{"n_layer": 11, "d_model": 320, "n_head": 5, "n_kv_head": 1, "head_dim": 64, "d_mlp": 1088, "vocab_size": 13685, "activation": "swiglu", "norm": "rmsnorm", "norm_place": "pre", "norm_eps": 1e-05, "positions": "rope", "rope_base": 5490.0, "rope_fraction": 1.0, "qk_norm": true, "attn_scale": 0.125, "bias": "none", "tie_embeddings": false, "parallel_block": false, "init": "normal", "init_std_qkv": 0.025, "init_std_o": 0.0, "init_std_up": 0.025, "init_std_down": 0.0, "optimizer": "muon_variant", "lr": 0.00311, "lr_mult_down": 2.0, "beta1": 0.93, "lr_head": 0.00629, "warmup_steps": 30, "schedule": "wsd", "decay_fraction": 0.27, "decay_shape": "linear", "final_lr_fraction": 0.0, "batch_tokens": 65536, "seq_len": 512, "doc_mask": false, "train_tokens": 367400000, "steps": 5607, "dataset": "wikipedia_en"}
MLP neurons of a small language model. Each row is named by its layer, matrix (gate and up: input weights) and neuron, and shows model dimensions 160-287. Each number is 128 + 32 x the weight over its row's rms, rounded and kept within 0 to 255. Numbers have three digits each. A neuron's up and down rows have the sign that makes its largest values positive.
A block is one neuron, or neurons of one layer that tend to fire together. Before each block is what it responds to, as a language model described it from the Wikipedia text at the highest values.

Description: Person surname endings. Final token of a person's surname or name, often a biography subject opening a sentence before verbs like was or 's, as in Field, Grayson, Adams.
L8.gate949:088090045151137141183101173108075110104062069070156131167122143130067160116139096085181113127093124126100132070091145172154188126129075074105196129115155121137098160083125174130148082118105148121091209151173163110079156107118142106146132098133130150169102091136121125112144129118175125105134128113098147146130109111161119149161089074122139150168148160138105082120142112126084148145187
L8.up949:161169079143123091127146139102126113157136142142118143192052097107110159096105184079156103146046107153157171136124076156105122069099127129113140106118104122079133080108135131133151133135107146118140154146141085081099145103107090145163108161123224138112074093152105133094109172130153074180137121108109167136131156162110097142114132146102176081106102149119075093115127091156094161104157

Description: Temporal preposition "in". Prepositions, mostly "in" (also from, for, In), ending a biographical or historical event clause just before a date, e.g. incorporated in 1922, joined in 1971.
L7.gate12:132161111106161127142138048065135174099117129092094039100139107132092106073192143119152164109093173125115117122110093171111144147164011084141123150185105111155135110115079156107105075099122180162136121129121091097072126149151118110099145081166109133087135126134154156071105085142118118065176137090137149103163109132114152124080092156191130093176141096152111075195165109064176132104104
L7.up12:108131166130170120083201097160097119082077077146097117119075129143135148127113149108126126182126147114165126103127095138127117099173040068164110133159151069087127141093097149148055116107137130120122115098149109092145085191128189131111086119144144167179107091112162094147141156152135119145152083135183142052166178179154156123142148061142120083137108137098175111146129129203121132139138
L7.gate70:095131130125152101090131072138146158189116099126118152157127119141116188180178126143176166168141088118117167088068121131156126135122107155108170150151172115162113176127166178113080212137170150130150152195147151131128119080153137106173106123176067088185142129139109133095147130089178110114143124116100101113153148066127160153133095156104123115127131109101095168118170131120129143134161
L7.up70:106119130127114099098133114152153106204123095067086093120115129152088096163122084175158128143139105145149136176155139155138154147147045112158128106092167128111105137114089143158131170117145135079219127103114101125121142088102091084180120146136136118192125163111173119111163130142157194174154201148113071162104158155136065088128128148131092091173081129059088163161125152116146170105147
L7.gate271:156118145149098089183090170116165117123124157147098094097055122049091064212135120100025151118131141107151095144140141148138133181132109134122142092158096085089138060186084140126118181120236109113110103165112128142158084103068195140077122145094081101122115136152114161162121137104158133117141157172145149133091143138088124160129113112118158051117116112120088114149129118127184138060147
L7.up271:105122100117100121055105149115116171108097088000160145123127131168097094126161131135122123127120138146165123073151162150175167104153152154077091082159113102034118109119149155123125133154100106096152124085092122121098088127144115157122119134145116116116144125105142192121088120114119153126068072064119135105081076132177142103124053117098144140121119066077113177109110136182145156074116
L7.gate343:134134192094137147140134108148105125136121128132074084087136088174072091139139149160127133132064155116105144084136092125109131140165074137149084139143124176133108124120139111128164081096147137065079126173130196143151114168104091140154084116158154128095176102162193135129144182136168189142134100137124087036146160084135073126109094083118079093111091136088093182175167157220093065146139
L7.up343:064162190128137123123061126126147168130112138132133106183091133142133088148114138199110211120135125095106122149130111219132154117148133088074084148087131117105130166076172062164126107060160121125117109113128127103117115110190163140136140111205125170082099078142205102161161115135063110118096154162050095130138119124164101125138111125122155131213107185118133099081214178155153102130147
L7.gate356:095126108100157123142139088144069073158153095059120090137083141165158089137119126120118133131102125150141105156150159097105134097136109121184173140153139060115082168152126032110097130086088154129149059167110120126107130160090170160205036132124166107095153135171147154139151164114142109160102129137090130037093117084148116146093159169162105034088085144126126150127133097208120129079103
L7.up356:081153159097115140170191103100145141118142137089144101159178107084107048173118135155174163150058167063129103130094127115098184095067133103125055143112135190114144207126116095121145097081178125135123082125092106221123128087115155110113118127120089130077150187142137097150132105125117134134096122197090124144119086146174094059146141157173168100141111182104181134135130143142107143048122
L7.gate410:168071163117090137074194076105112098133155140157099121185155128179158168163189105150136180160130069103109139098101117137143096109137154144167131139106179096067147100108119193120137130113122176105126142128190138119123175148137144096170123123153167141121145112161157108110138146127151087073193186122130127106053140055147120130128122105144080092172095135114136163125158133087097154131142
L7.up410:094106097155092169186101124146127106085091138142134111109133082100158094153156117135205111117148135069114142109131147068141147067078135129169138106122158117089184124119086183147158144172145143052110090161096133146150157143116122100174137102152108130133137181100136123096213108098123073158157153111113165106172143051126127128135149124142137178157165125104165167080122180135181162131162
L7.gate471:126142119148116113118127081142128123134081138089107108073133079120095101127121172152108169196098117192115085193171116208108179100175118128131104169142130132123107136099113107127134165095134110125106156145156125188155164104078197125127145115141079055138111121119150149085196112126164128110099079142144150104090122115119163146163082043141108113176112135111154112040137149079140131106145
L7.up471:094132108127122125159129097124150088106082086083107118082098105139142113162111098106122182163132203169168195117105144139160112060108096158103162111125119100171136124123108153132103123140100104177098153150155105186164178104063100129148086137128150156112166112081186099097137100180121133098127107126175145106146107094117165139121184108165158141210111118175115107136110194107139103132139
L7.gate530:119156157200207095124126132169134123152153187083144156132160119104120165128093111134147133100171192175080204158118068135074169120105116121130147148098134073161090129107097097117143113080140095129141101147123136120076173142163165158109149119149102113065150097163157121132140151098123164103069112167124196117155107076068200121113160147187130140115112135142134132117104146135166128139155
L7.up530:063118172174102134115093113134145153175119142121153065099199145096125114166026124185159136192152158107161139121106052112072148141135121195150111105108098088187137073132158109115133177119115138124157135114138104122116143120089145173131132093165108099151199108090142160108181135058111097185108109152098165145103100063094110118119153062189111099151093086128114149152115221078149115098150
L7.gate579:113118118125174206138170119127158105150080076097123112158163170102133145182100096064142143118134135124139108120116126117126091066115118111120110107127149094080166102067087129099161183034129084129118102130184136133186117123124126145061061155136124100131116134139119137112125141173056183100171129123118151135088160112175112111111135114096111125157159151141127137140098150101140072140133
L7.up579:183071142112133183104124127105094107104136097058176136177108158120165135072094153145156122109128100094178129113135099142094139071111097160100105160159106146160122099087126126137135184067192153151099141090162134194145082106140146140151129105127099089174116133151116181117168084096078106103168128107181153093149177096167098136094124145132113151166164126103180119111194128159176136116120
L7.gate591:168122211126111093131160131145140117144167141162111143135097105186127162144068188079081135133101175122093111078112125130161129114123108117112100162198111119090127203095099092065094140155166080098124136070112124115199149097097134140132109130167145100103132073133154126154156107147199109107089125114197117129153096079100141096080139194142136157107187147186155129059120141162070181142084
L7.up591:144142157170098201121198073140102133163100138151191075140120119137190133123132149098131114181110129099097130172115112144145163159149142160133084141142136102151127130118110094121117151095106174110090089109128176135121175079116153073109112129095090093109178113118143132115151055071118141124137103116179138145185157111121147157128121193147179087128071111117199075120141175176135142088085
L7.gate684:141128139173107130086128141134123113079083157188104127124112158156132045162184140137124171129117144157106125097179122130138176205128100127125175168165182125147104161086123117193118109099177135124119111111108121116115086105105136159096116058090116130115133092181115100065184156163116183135188078132109124137099158163140087110094135134182094144132133143095089113126131119193157064126142
L7.up684:140105155178129108116113083058113118115123117140134102143107172136138117104149139140122184106134105205115105113156129098137106111075073100127159127121081089151135155104111141117124215071123127134091080112128121141132159089150111100091088133133108111134120112154157127171119097121097094085126061147176132095077111130088111127073100164209126133177110099109085094134163122114064135107149
L7.gate698:099156149180126144163142124111089081059078184111118150106115137157164098134156118088165217107071146143107121131172132102137171177167117135116120172137097136101157120114111121110120110098056147114104111171150081093147131126173104098129122150145167126111128080113131099140084172196101172130184126128111150115128136111142144193076100147090153161138145120090060173100094150071117056126103
L7.up698:118153135188121118148117135145134081137100176114177156161092136085158071068115122048065161133092170162154123108168092146159116157095142115149144111103173108117116136143124123138157102132102163150119119127109116123129081143144117136101150163094109136116156096140131098098088144034080209142154142098124152081067193129156178089162096156166168162117131109116144114148163135128136093106086
L7.gate724:132148099175117100156120168147137152136134173185154061109113090116153066095157158124193120122054200172110147102156083121178198055127066197159116167145141111148118152085154131114146135127095146143212124098143156130076121106086124114142105099104108133120176144127149178126117117133111121082121027092184162096103083206132134132131181106123189056142135143123173113115140191135112093120107
L7.up724:134095158118111156114157084135129157150161124120156154157100125130097154189149091119119120114060145149119123115094095117196135148089114113101139134084122100170108135128119144108096103137118173144141150155133113109045185117151095146139155087127134061118169192121154157101134084151140088128198110151147176114090099134153128172110105059159126097147165059178105123087130118199080110114142
L7.gate790:157134129142090112144149167131147113070154105126130104178097105143139078174062165108122109131120112133128114211116116191146137118120110115162185071119171130158183124101128101113126118162164120174123153147099154137117138105096115161164113138124116120098135122150089227132127125143100238084185147101112017130113141142090097135127103159115111126171135161088084112102112136119164121097124
L7.up790:117244091162143144101202146119153128164087094139128145127131067096125122118182137128148143145182088089163198084137077150109135118137124124186132152124113125160154184152142185157115109140080162162099082130165132149143173071100124164062098102088113121130098080137133108129134088159135111068095127087143100125114128095113118133125129119118089137099103144135125073080100159136084065144128
L7.gate832:140149084148119103152118129177098176156137183096116119140135131182163146128119138126081104157139119110131124118217138120161139062142140140115154194204151118151117156143113074182145098179123144149105182155176136144140126133099126146107100152174104072102089121142111120127164101116150106108179112136190163123141095128134153135106163097188109117178180114106127069151189128161116109159125
L7.up832:122152127139112155180180112127089171063126221110094139172138210139091098115105170108167110078125123152141149112146126128086170127144118106114157143177127103133141154136177106112157181190129133159108156127162123101082147134132214127125034116128104103128175120133138049178080104130121172161140131174128156108131140103174115173123113157157146118157136138184113135127121116065091143151102
L7.gate1010:151147128099168125130144173156053165091122145122117172105160114181142134201159153136186124128156129104181124118115211140104125132116127156134095107064154114077129162152105130118078125101109119083123157095113148123124128107104119133148092127172152114148149130186093144099085174126115165136104103065123119108093091069127148067100101126142088129099172171186122176112126136117138154089104
L7.up1010:067160095111118119175155179123097148152134125106167137127119142162118107109130112087188135160093113143157123138132140141168133134146149087135098133089138038160130107141047114112172134086131110141119196189127087129139142134132100144108109163146169140041147150207159091108142187100094136091194132169119131092157173137152136156055140118181181141135115106133099117077087125129145124114129

Description: Repeated name endings. Final pieces of a previously mentioned proper name or noun, often an object after a verb: Os-borne, McAll-ister, Carm-ody, Adams.
L6.gate121:131190112085081161185172107120147162138178111118128077081157127163169137104134143134106121135098121093102187181180133104115129101127134122081124117113158105127094129176110150172081127122106078134121151149132201121137106184134153102088093142137181081160098121128116188129162172135113143099065117100105052063156097156104129121149130131109122130149165119142187127094088155087199128121084
L6.up121:083157145150143098097165153092102136146158118119094123112107092177104132119138118096094118148150114100171138134132139119071157115138155116164111130108076195041153120127196166155149079095136133173104077047098153142088110158116123132148157097125112124160140203121150148116152134111174110168121144100123147177084081136180104112074123127174075143139118175157130150121147140125183159130179
L6.gate646:175110171118120083115127176119126161136075154133106016163097145161104151116139112143111140162153113072072139107125114153119139154164182061089168112130039106142116179183113130167129135098046046149105131118169139083108114104107133140140165128107178163132096038164097083182103104170176087070155101148151122092141116098108105124091053113096130093150106091059115069092119156098148122126167
L6.up646:111143155155109107113127147088099185124147139058127088108071147163131097116126066122121126130099138125146145076127179138041145116191160064116129125118128138069070132139192091130175108134142129134147141129071137137134103095143076113074125052155154105122091142121131079089105166100099163158091097183151147159174084160112133139116188073114080171109106161110172157124112040144129118153141
L6.gate752:115136099165132037131128092107123134151164141070108077139137113155144146146139135118100125111153045114149156148099105145100200160123155117195134122106121098120070118189127131127130118125115140067189165082121143136109085110190122170140097109116130150094103101115113131103158111080158130082143107145105092116148058135105115101132151181095135140161111109201209129116157161106207160121109
L6.up752:125102120158080114105113162206160045146048157123093133081118130157144169125185119096160148098120067099114177144114129119098147131091115080139117139043121124110069130152155166130164125119077135152140171118125132121092093161105091130172142149135084146138107116110186124066069154142096147157149129098161105087130125094149091145083137123085181173161133087120131088106144165102156130137190
L6.gate974:128117169161090075135143098121110101153137174135128177154194147156078156150141096127126154078154089157163149181126129165101108085060185103126105153138146119149156116118183197146058147168113201084111134216115141130063141144135159076196118155146121162152066137171142091088112169115138125172116117136115140072122186133070073162157085137092170205139142143126116119141149121101174160105127
L6.up974:137052157117141120074126129129159088127075161126091157168170158144080137103121084163117087142134105102146099183128122149083108133120124149183168122065119080154073130107169182146120133048148147095119157140115097133077096128141117141151210178141113177136070065100070128140088184125135142106088111108126104116195087149145134120147148122122214151153112093114092122142102130159127196117170

Description: Sentence-opening temporal prepositions. Prepositions like In, On, As of, By starting a new sentence or paragraph, usually before a date or year, e.g. "In June 2018", "As of the 2020".
L8.gate888:187146140121126081117089085157083116147147131157089197103118128073074061188153167121088197140122145112145167109177078157120091136157084103112092135124147108178106135125154193203129144095155150055093089107176059074137118064156129108150130115123129162140118127140147158133115148139152180099137125081106156145152120163160120106066143060113127085156118176085077207068184136073147116120160
L8.up888:116083132107130109095092129076082128138064124133169152152131144130088112172159129123148159173148144063139176162118119103076101082152091175133141084155104177097089158077106107118104099120187102197158100146106143137109137146086033107135082116136157091118137145152127139136149122144128082141145121107114095108173111119106053160089084124110138166134082137160092093136179108107071123121150

Description: Preposition "in" after clauses. The word "in" (sometimes of, at, from) beginning a phrase after a complete clause, as in "in which", "in 2020", "in the video game".
L6.gate164:148159166133178135168128171124134137143141099076130107145083140145147083137130131111086153124145122168146172115136139115170149118175145125087161136165196141101160101206069182186164136122125101140128083126143125081121175143162082140187152122165088097118135137145202118156173074124120144128173137111149084121117132142131123169150146130163133118157122123129222109127128158074112095152153
L6.up164:127128142111119115115129097133122118182130090138143124108139140107088182132065122156158116135114091183107190118134136214167169118139117135150164153111171143129093130163097168139178111175119152099039060148121137119149173120134124090132165089157104089082087105091199099141135115154190133136122170133094098131142098076120082150127115100150152139171098165190201104101129081131131125146140
L6.gate251:146109089160123146160092086111079152107082117122231131165130157084143175128097076194111102138159169084137139150127143114126147107163119101168126095158134082168169176162088135137075075193190179124100139176106168126190112096148107169110138064160107168060134114152135137146120099141205121086123142100140134106160091176070134069161110104137137156126092132126142166108138155128118128047160
L6.up251:137130190170119171155177130143157135132150072221149180143109154170153121162130141102187162161122103150137068092069184206107127142099110099129136187151149148188137094151111144175151107197089125097121127134120103118099131123120115108040110072144101096117142161100125142191183111158117143115093096172154147162115114091152103121133117135083153162133046162090094114136141183103120124142139
L6.gate534:150158114188091098119101042156123124103198190083103125104128155130075112153131160111137135132108114148126124166093106132131128139138079076201153196152129092169151135140118062110145092115106159130154126144175069154146131105154126192046138131090143153085109096137157153224184111133197137114156137096117093100126146136147122064154163098161155081207176144175128134066074132108155109031099
L6.up534:134132086196134155137130182119132115133135136118128119132038116189117123089182164128091154107119115099103175161144064106086119155147103148189120133152141119150140113131095174152116094108173119146135189165129107200157135071112125110129148102076189160194120084167123154170117145091127163156098117077152082065142158116139120129118133162118147160228124098128121154138168141053165147101134
L6.gate1065:063175057109128089099116116121100163190089126101158108108205101159091139136145061151138118177088123099128153145117151171104136108095118098139139169168101156118056098140084080117110166146114135137092108105154157135155196074139090141080117152080106134126130150130107136117151163105099210130146068140099109168127143070151158131090098134171163108164147171155122115064162127114120107093091
L6.up1065:085167130098109123095137105133126079203111087061157138153109078176173095154165177093126184135105141143113174135156101132105100149120072155152124165153138122112123129156093145145178170120098160149110079068166106160154129166137192142107127128141176156132152130133124156147134137165100161136144112168143094110100132146141112069078074172131146103135160180146057125084082102104109038123127

Description: Sentence-initial subject name ending. The last piece of a multi-token surname or title opening a sentence as its subject, right before a verb or 's (Murd-och, Enesc-u, Ly-man).
L7.gate13:165041148119111125169194131142191126133136104072093087158131092140129185124124100128129130081112110059095088141151124088093160198160119122186104172170095142131151111124095117163149142151087121182149191134132143124163195182094142115111133096090070150163147117129100128100191124170108160102062142080104168177164111150122141110188197144172138156170119144111140138116131120100143064073119
L7.up13:166117136077135166170160175071100095158162091109084128154116093137086157108145142119129126147159096060081110219139105148114131149148106150156126181135157146109127098139104133107106146100093109122125203124133127112151185105072127102180126168132121174125070137114130153124092091108141144195044145129130172132141124089110087115105160103183067129126124064180170054129100172105131139123108
L7.gate120:131114139144149118147126171152142074047167146089106072143077160114110098084135070138111112094075092127163145124167055134096083107138109056133115157155159133087160118151092167134099121148077156190150138100171175114105145103155147137149099075096145065147065110205092115141164136144121118100096122199137191094094133140133105148135112135133102151170162106169166096134074118130153202109158
L7.up120:114138077077072106153098121109058107129097146110166120149092090188132121087138151087140128140091053085161147129116054131067137072110155070117158162074086076114083105157130165101096063168119075087159161124158100120136132111144116127148101089162160121202100103067131138184101119102110086079105138071114199147116057195169082129111056119143156137143146131153149105141123193118137146088188
L7.gate202:120207131185212086149115097108122098168115140127153129095090142162204153098085138118133182137109108134078162145137165097182178127099095171170200117122137146131009133124107155142150136108101062105128125166106144093114132154164093158178128104154072136100151137135120152085201145146144105126153180093133135106113094140075130178041092129183154190085173100101122143160134178130126130151114
L7.up202:169052153096137159153106072144092095124096192129098128091138159180116102065086091140064119160135103135093139105143155133124115063164135159191153161163163087126117121208134123126062136111151157137109144117110121162119159047112140127135176165096147076085130147085100128139182141139143110129115159090165107149128115212126089154134116136093137172095083159146185067167189126131144096118193
L7.gate206:152066084137128082120113090124145142140044149103113126136145178162101158159171150166138008071165095165116197060206157140110107122068095145147101053100111081163094144143129148110130160144140098092190178095127120130083114128124091084160171199125125148219053104134152154132121107075084098152109176174110114143127108155112128160122105099119161156126116081140133153150149112146094150111138
L7.up206:159099115174177109187148150152101131186140120094135114046154159088079114107029075130138092107146103040124134094167187119123128153131163097110183105071122131139099114161111119183143128112150126143119164120109163086061133161094096123142096079149129147127067130114090099123186153147134149128120103138136145102113201145144158097190115119095194141102156112141122159186142151070145147101101
L7.gate309:143090067123116170130139145140097093142097136105130149093046115131089109156169143119171119156146094124174134102089091141125157137137089118111129124139119084149085116097119143126153154175128149116162176161116139174134185098158115132180145160137165080119154088153097140169133140186103109058106066072127164069180139096115134123127130116141162177194150081138076136142134154095135136102147
L7.up309:101125087134096090115165135094099119180066195141130094125183124171093091118089099109160116106065085122155143073108105133111195119094125081104121110141104110099114122150115115072083143145154130139188140102150127080146160091225083134176135118187127118078090117093107093174178151131122133141084148176169176114155142129133151115100131119130166180191164125141137133121108161087160152136170
L7.gate351:141078099167133119166165090138150178141097173118099154129122040106090133090100128127152107097156053142148158149112159097092204080175156067057067099137120136105157140166149145129169076091095138146158168106138177141119128089139175175171135191135103120135085101087076082076098143106122079103116156179124191173193073126120183124159112151117178133091147132156185085149133107120106173090196
L7.up351:146126067120161092060118168174141137158138122118137087150137129117118161105127154121169140096146159118194125151048123121071200150123149146164142112114138106133070115201097161058160150108123106078086158125110098095090108085145134098124163135158112144113160161146142156058087082054134159137134098132129089140202106100147149097142188172138174170126104110144187175121124121141152077094147
L7.gate362:076130081134148155130141207050166109120132113156158099127149150087178124123141139098112182141130091098159157152093158146100159084145164069129099179100157074156099114136127125121129131132114133128138156108060127154117180142115152164115184098158122111123137152121115161127139206027099115047102092129055104123141157100153132118088105148142147096121140150131149116189119110140141163108191
L7.up362:108145115145159077113090152097118183119172156052072130140118121120174154150100140143138164140120135083114155161163148105064072099086093067102163109175121132095158137133208152140132138140072130124094174126163097089106047147201130125085118142148097166103083131135159098101145183061083109157052092054060158136129139098109141121136190153148172136140111197120088165199118127072193132138115
L7.gate431:166165078158125095137185103111145141140156183121136106123085207177137158095160112080074125113098129106132100172120053133080159114052179132161127122128104085130132145169129141195183079129142182127106131111141167086205137155104135102176124091175159167114079138132117167163136141163175122091137151116140161142106093158093124140065155174116116178122144107196091112118108148172188160121096
L7.up431:127167210155116136188077085120134136117105094106125124113223113145192146101135147077158134130156059078104134180126143105106107116184104081144093175117102158081071106113153183080103167107097070116093107166147131129157162176175140121120138184146083124147093079123053082122118130148064108141158118148136127139132213121127159093094084150166144137173115024140123169135111132147112128087135
L7.gate508:104093048132097078086158178129100087116093143081150159106100129128080110135093141135130106156112110169159109107106121164087123132076111098093182152144164087095083114085090076115085119194125152123186132100121132101065099141165182125158101145132208186095126166124143185192164116052081081122148180148208171087139185162106122112115107101133197124174156115119097123150116159112127176103135
L7.up508:107113060178134132105133117098097125137096166114158117071095145136086114096096077123139108139088098094110128099115089111082123127123139109173112158156088109130139110147105147035114131131118169149133139115178152142123163102089147145132067096128162076127113110166119144155162140161077151146104070168171160084119170118165133105113112139166167121146131089108109099146128117100113153108158
L7.gate512:146125140154089118064110104168137163104135143105134160105118128144131143127125147119137072088150088087124154130090112146084106102120070116133192125076130104100114133116093149135155113113122118155132198113093157057141087099137103162138091133133097130138094093105030124160131115061139103181182147114066097083148058085137131135115104148125133181189127118137126121160104172117150190109123
L7.up512:114102095133132074121111115111147101138111122181123085110110158171119128152102120157141120087081125134127160076172101196168127121151088162168177100086126091058088113085110093160140178189078108090172122133111192175114134145124108086061117150135139044116100065134087123178117120136119052142171138095192138108098115140139129100121140076094143152203063137168115116123109134108095175136098
L7.gate544:119177103071065064114126084120132117073122135142191166183086157136141170097084125144113121101175146089097147075119123121054151170127165085116116130049129085095109125152185138129150167133074106092124180131114172112142158143105145175184118107079164126099077147162156101119119116149120068136118160137175080147182142090148178103144132093155145194138138168137083175132111095085160166112116
L7.up544:112161080202075131166128148143198107096083077096125157107151120183172145175073131109110170172125112173111203142111150127149145163115134107118202116094066095084097118094130176104152113142108100175096179079113169054117109154110143127120149087085119119136131107189098215150149152152158109146120132117118121111134093166128096121137175120226143131165052115140162129161164129092075131151147
L7.gate646:136061091145143071140157091107119134140104091108185159123133145138141115094157121206152141098148090128138127136139115143160140153127161117139091106125115122127082079173131136146172175092198138156132119109095150122140121133144139108146066154124107112150084114205116115119198124121142154099082086093131133130143114095137099136113144164116150148171132125099131103163144131149180205148091
L7.up646:136199089189119099161106134137139105198096123185131151054106033156138179145168180089081181140187042097155137090155141164116167122155147104131164165095101086076138108114163131100143175149139150150100151119137115157129138151065099136107136168117133124177128123087108144058132135145130112114079106049149099139109154135137128114120114117122156160127112096119115113112140177102088112192089
L7.gate662:074150144088115141108111153173116103131081161147130115087126125138081154178123139150178146137190098094193125104121097094156124092143090118100148146106163090087101081146159144141114169093142154115092191185135109091103218082116114078156128138105143152161026133111072176123116160123115165151114110125119149084128098102126127099128138124146107151178105163213149134157152163122142176150151
L7.up662:108144142115117100135182129148143143086080114076183106082153093148164054161158173075139143095114155192119124147166126143140166117112123169136146110165088124096089126118141149123093083127138083184133203138090145095117119142129164187199182175138113124129143122114139121145176112118073159157140126154175185088124181176120091151127106132169151147170126159142094092143154128084104169070111
L7.gate726:143169133125131080116118108115174088095105130102196127124113148164090096156177107126121185132118127176130173077167124101074094098158097147155155125082109108120145117128180119120085128113099182136133095108115112122115181156170105224174112057096148081153124113122112042085141139127102078093077101111070137162117177093165103087181134103176065147145111081163125129125082154154129178104174
L7.up726:171155135146179096116079154115149110134085147112064158103120108171113169185112145125107151125163131121156142116153172070075191144149149101097111098122094166100107106126090141111109094121125087103146140178112141081139115133105125142128145114143148125097067176122122102097139136107117095151120162136132139143160135095188085121137125200076182194102096133170120137176097146106128145125157
L7.gate765:136090098112112119139132136116116145104133124082192193127115167064156175137083129140137116110125119110119138074134160125139102097090133147108135147092169108087121168045111117178140114146148078103115162119126157051157071137124106146144164119175096135155164153147129177137143109112152173096118134164089102144161107141178100187070126139061155135160119104128140090153122139140113105147179
L7.up765:135131155201103132140102157153070138127145106094055138113129130100123157102121134135100119142114064118089177118119080135119129160172066129133134152132098132176062099139103124108168126097127159111103097113133171144170136119123108136124101100097124112123153091089133141100124109146181115063176180128148163129137139168109191099087108113158151123103163099097111110146153186142165153174177
L7.gate769:128080133125144109105140083158131121135147143084087061141156084141182139066155137111142113129103072086182165115089067075105151100134166094116141184088132099100089133170152182118163177166143140153151153098116132152131113111177185140192095096105112138152131088178163100073141107116110124166088104055088181123163079100138134090105113156014132112115141110167174105115152169150226142167150
L7.up769:088143090160058107122154161108124102135106150123152083160170141105116172097140171113140095110101077092119151140082115082103176141126130090136109168126152090121056111180167129117134142103109093101201132124142123111132102149179090119138126114156085164125117161128130085124095153156125105098140052139148140149093117214126073131069100106072102138140129076140144105067106116067231140202094